Part of a small language model's weights: rotary positions.
MLP neurons of a small language model. Each row is named by its layer, matrix (gate and up: input weights; down: output weights) and neuron, and shows model dimensions 80-207. Each number is 128 + 32 x the weight over its row's rms, rounded and kept within 0 to 255. Numbers have three digits each. A neuron's up and down rows have the sign that makes its largest values positive.
Before each neuron's rows, "raises" lists the tokens whose logits its output raises most directly, leaving later layers aside.

raises: " itself", " himself", " themselves", " herself", "r"
L10.gate548:141147117148140123119117152086062122171129096145136184127143163149103098170156136183097082082108164121106130108102132087107153163117136182139123167079091115084129108149116094115187148183148127139135120101153184145120089100178131153205148128150153066169150135168226154178140140144116132122155105126166182101164104109151138135074129146138116124115122154136168118099156106154125125089187
L10.up548:127118072093130123076066114118138123107152100163120156150104125112173144089099127129105149122186117146108126202144128176114118143167158196104110129203106131156170143144141093128077082091148116080132125102063115096132116179105136128082187090150111138138147193125105154161140132186117083160113126159149149134111108124096162142123066107132055109153104128053142091108123100156147096150117
L10.down548:161044179168104133111075125093129112193090057155084187157168120148168123079108150126144097128137190183169111160068075169191112084140104095180113121094120038141070114117136156104147167127145097110101119126160104114117068146097110110089123058154086129112079119094082147076137150108141122118131064085096105073132164092108140126170093166114033188165142105141120079156139165173083104126170

raises: "n", "ns", "es", "e", "nan"
L9.gate303:126143084111164093143121135093130089111129185080082114098115137159130068165155165044193065158100143100120131155125144091151108127147197157073150066098078162151100084158086117111155111107115113170127135114093125146101071118195073101099092142107130149129133129131115070140123108155149057108108141137133152135095124123135131111113136110145179141125149130086179147091122156132146124123141
L9.up303:081107124174135132111088151123133093119080086141100144217149142079153049150160162143154130177113114147125149106128148152076124067154119086158115098139145176117150120179129109123144100103141088078167109139116113125072125080147118141124102135137127198084110125175114150191196066149132038162124096089127166149103104130133095101148109113167143143116120115104078152083155195102143125091196
L9.down303:137114069131080074132098101090117113078068157143106085133106126162089114189133132152174144149092132124068140155130101118083103151119100158088062122094153117129123112057110093115140083053140155165136121127125118174117109153142061169128183139180127149100111130100132105159133065145066143122080095141138157104081151119133109169114086141101164140140113101113168173148084180157186103151091

raises: " herself", " himself", " themselves", " them", " any"
L8.gate970:115130163157167091093103130118137109084117119120130166149094124150062082130143150133124096147181162127110158096175057122163141118112155098165140099091167135089148162155135113126157131075093121130135136139143173125086122150174110183119103126109124126110095159122105067151136075106135076163125138111124154103098107129150191101138127128063132167091113089098155106121088115110105066085138
L8.up970:187108051161134095152126104118121128089191096133172138090126149148066130109135148133142084171136103127076119159146157157169149149072125103120131135117137059102081194133119112100127152079103132125138190068113129100127120130120131184088193118122155170103112129126123110168093183127114109139095148043121153154091158073108173116140092193088167139157123130164100165175079145127158112161129
L8.down970:117103181146121161125185130148066124196146109130094136166199130156000117071167174101092134133126098144150120152128110156163132100101191161130076156152087144163162089085173094133095120151133100096134125126123145129163105168120143091176087116193133126124159116117174124149142105122125120111129147173101126113188075140107135082090039081127122138145138176150117097112095132129152112167147

raises: " course", " school", " college", " education", " degree"
L9.gate991:104130142111153107184160102100100142157118049111066198141090135129093096126155162144165136084077148177162136125162152109098104122138083163101127107144113164079149159148102157130157124127201115060068126066128107096118114090102216165138083129095108117107139159097093125126126182143080146127174121133137147145129135110144144174051148111095138126148114104122187097102149145145070088117157
L9.up991:110083090131137160106164058090148197094103148103105131127143153108114103112102191126112091102147159097128111127098089150131097107137138143162060107132163158133180108075101102120157082144118132122101148082089138114083145116102166140151142118153090151097137110146092144137140112121092109120121129131097141132153210169144143205125143112095116171088158107158158123101077117164053051128136
L9.down991:069063099126140091193143072115111120148171124122155187137029146095201150164121099146159096116092154148160152129105135076127140096144138161085127128152145122135149055150186150091124147136161168097101184117124144168153071149103143149132080085145048145099132167116103097048127152072117120064068080122115131103143113164138148137141129131114121102099066203142078102096132162186138153135139

raises: " respectively", " seasons", " terms", " regions", " cases"
L6.gate252:129068160170135131155102155128154197142171151103141139105085137148082116114089121161156150108113148141138113138122108130173126123122111177100109097138160122112106158120134082095116156138127148137167172172182171120157141150104144159129145101151097115117124143130116125094098100162104115082141172152081179141160062181143107148105121141126120108101120126164123155157073081143135127149116
L6.up252:141084246139131146144157149133126187100127116111115117076124185105156123115137113143135122101147123129084157184122168164106130087196104136107135145027149086073125086085091089151130110164104071101167132084160133124081163058120098154087140089153122133125094110174150155135061117186135127090133183144169171152100159102182069138167172135144162163145061122209031154138108157119175121175071
L6.down252:130123136131157161107104120148127131095157073076154122156080132123064081107130062147074148109182133125142126114152141164121125087129128184094087108132181095077164099186071132095150145039134103077160143095091135143116070137117099216127095090158136142163144145209098133082167103125141093113104120167136126172150137126164147116109142101125149178150142168143035072053091144053105084129117

raises: " About", " These", " It", " During", " They"
L10.gate1489:152131158123192152076140139054178134058155152061134159120110142127081102111108017113082108148102206126131144159119059137157093145058100122066131121142179116126094090123094084196099162171086182124133146185153172131109113110099073197158128189117106151146150143065133069140151119122105109103124205111110118137090124118151131144117177131148145177139077138171126138164183148150147167159102
L10.up1489:115118160110181094081123142060136112071174106130143104132132139082146099112100178146117139112074141196178127179125126096144111114040170120150104148112148124129048069083115112164140138152115140131172162077146143179093127112129126181154139144139085132131140107100097110111126122173089191152152120155176118114132127091139119121091192184142101143161128109107120112139157129195204121084140
L10.down1489:108078117129110117065111128097132158096089169154102165146193083108020130130074077137123093159091064137097126148103122126157139141097147163118097120082102144075108109103094080193083145120125104129120139129123198145081146114128153188117148157067166151200127129086119150127191128138090110133115138112073141139171184120073060143146136117124092206159121125136137121136119160179198133119131

raises: "by", "ville", "y", "burn", "worth"
L10.gate879:081079127151151192170124172098133110115106085064134097105107110101129075116091145142100122142166120124128101117073151112119156090107115125160113121144168131177141127164126120122156118077097158130161116077152086130084152179087124102181111099150106138158133139175143100175137152146119084133119155097115115150175122167154123067129138114122092130123103133138164138147162122129153120175124
L10.up879:111133167130128120116114095137145148152127140093128151218103067117050161143101111167099206076137128106087133133097134114177165113179174179097157122124090152146150146141116082129158108083091112076190153166169061137164168130087134071148161114119186198154068124090099127120114119086128077185091128108090171073143098138079090174125078136145083127142169134136101139125148095115118130089125
L10.down879:141088118158172152149169118078150066129131098120142138137130059150090129112125121173103137145131116142126157100149123124180132088207167112103089150141147143190091119105201100116122172082107146163169121162142118083128149081145140101095151116116089192131116075168079110101107160136067141102125167068163123150156058126130138117144176174114129043163143094130108105178145122124170102154163

raises: "nis", "n", "dan", "ns", "nai"
L6.gate1102:133119137164062106177072132131143181174056152126163120142156174188139146138188104155140069138103116079102111107161105136080163138099138135137124090119142113112123114137183146113087110173178129144079103086174145189115142132159166134073134179147118129166121117112121137185096194111098125047106188082094196157128101136131155102146131144163122116171146163142058081171118157123096134095149
L6.up1102:159088168157131113071119111144075128132170175169143078189139129198149101110138163160120198060172146152073128107175132131104192108131180184128117107155113099127144170121164079104109144145106087162183110103125126173143164140097148166094138141094160132112124186121178149104130155185140149090138115091106183082134084115092138188136119062084078089133127140123116153075083149129076137168082
L6.down1102:149125141168145110177069196109080142063148143172182159072112105159125196136125127126125171071135179139112169162170115112123114102111169135129090053173146143135132188131183089084093092121129141126193175122097123134145133135084088168083167169124115086110156156137188117095145112159132147132100150140117177104155086084083079133090114120167070088121197163130135206113126119146112135080111

raises: " 19th", " century", " 18th", " era", " 13th"
L9.gate1298:089133091194131098109145120104148153149140166116091131111143122125129036143146058139113141126140132151102098129138142179132079104154147108146099181155123155145161139120199122104136114092079158065117158122140116096131117111140122189170075122109084095152107106156078139146117113126090184146135136157128083123131177126145121153132119074095117123169192105174153103097119125102175119133180
L9.up1298:146131105237189116141086116136147135145119113099044121077112140099171045118093042119116101141147144133066130102134141141158126166163090098123121193144122108110078173180171133083105074064105095122159112105134145063179082128134139097120124132111107093132135121158120159118110102203106177113120095190130130164172140138147101170102092118108161139159162104151121126091167090125161102142078
L9.down1298:065112090223152135152126132116110193091115131111145101137103133086092135126117149151158153169179119157142153118170110178140101110146141164145135131110059153133051144112110143075097148113147087091148160115139139088116129096098112122147120191135136115093104084098127120129068171099132199171152148199111219088198153126079062112133116123146136106179111071144077125111097126103153136095129

raises: " daughter", " children", " girl", " child", " son"
L10.gate1200:138110135091149118111132118141146106137154141135151097088073181145091157142134113144129115123100104172165086182099198077142097180143123136127131096158163095132125094105126148099181139097109149121096157160119090068185129165105179073096071154111159157172063095130133167153060085141165090176091130081168101138146093135160171144099139126126108131147090142123124149145116148162147157125115
L10.up1200:180095109128165130092152104150092133137152114145079095201117137117161168110123088121166092089091079148103125112193176097132117102099162198104096121116139090124128166128066135123167113127146069087102121140109113111145163196132131096149140135100108131132110102081186107168066180156138146095194133157095136172111165151102135078140136143100158182118102173168130100136131084121072133112163
L10.down1200:105163110059118143116135088153119141162117122182188105201133123127130124136179152126137118078092090174140167101175191095090124093133150171133145118119196131161154168133096123099115113092156077111082107149108066130140097123133117113132110087089117148120109147065120066104135195084092143133188107185113116162121152169173168179149089139122088122123079111155169154155201102184103136082096

raises: " difficult", " lack", " safety", " need", " loss"
L8.gate1411:168151103160114144085131180158150101169149089104079114094117176117093173138106065119148108154112156092130116146136139089113135157117088085188136126039148201094064135100138175110145095085148148133137146069155139112075145152205141094169088116137084152070071073125136105138130169146158139125107105107159106111062189077142110116183135141150138171152134095187151072148145124089144165176133
L8.up1411:145177093148138113120118149117122088118110104117068103086134148138097146113114111072140126140152123117113046076132115099128111179112118082181121157084143127087117130102109176068119122117164130155058120103086209063098171153167165123109156110149157132128091149111078108136127128034146123188129084095127127157131144066170034122106146112111070144095162130169180103154140152125108123169173
L8.down1411:175100140134128134119106164124063076090125127129099097094144125070000164119153122112079117138115149129184123077129113126122126226099133118206111109121082123142120139166075202129155143126132171147111107088117135069112156145171158127142143117099152141153115153078134161143127158123129121123126100109169091105088196140112125114119192109130085115129140121148077148136119167105149142197159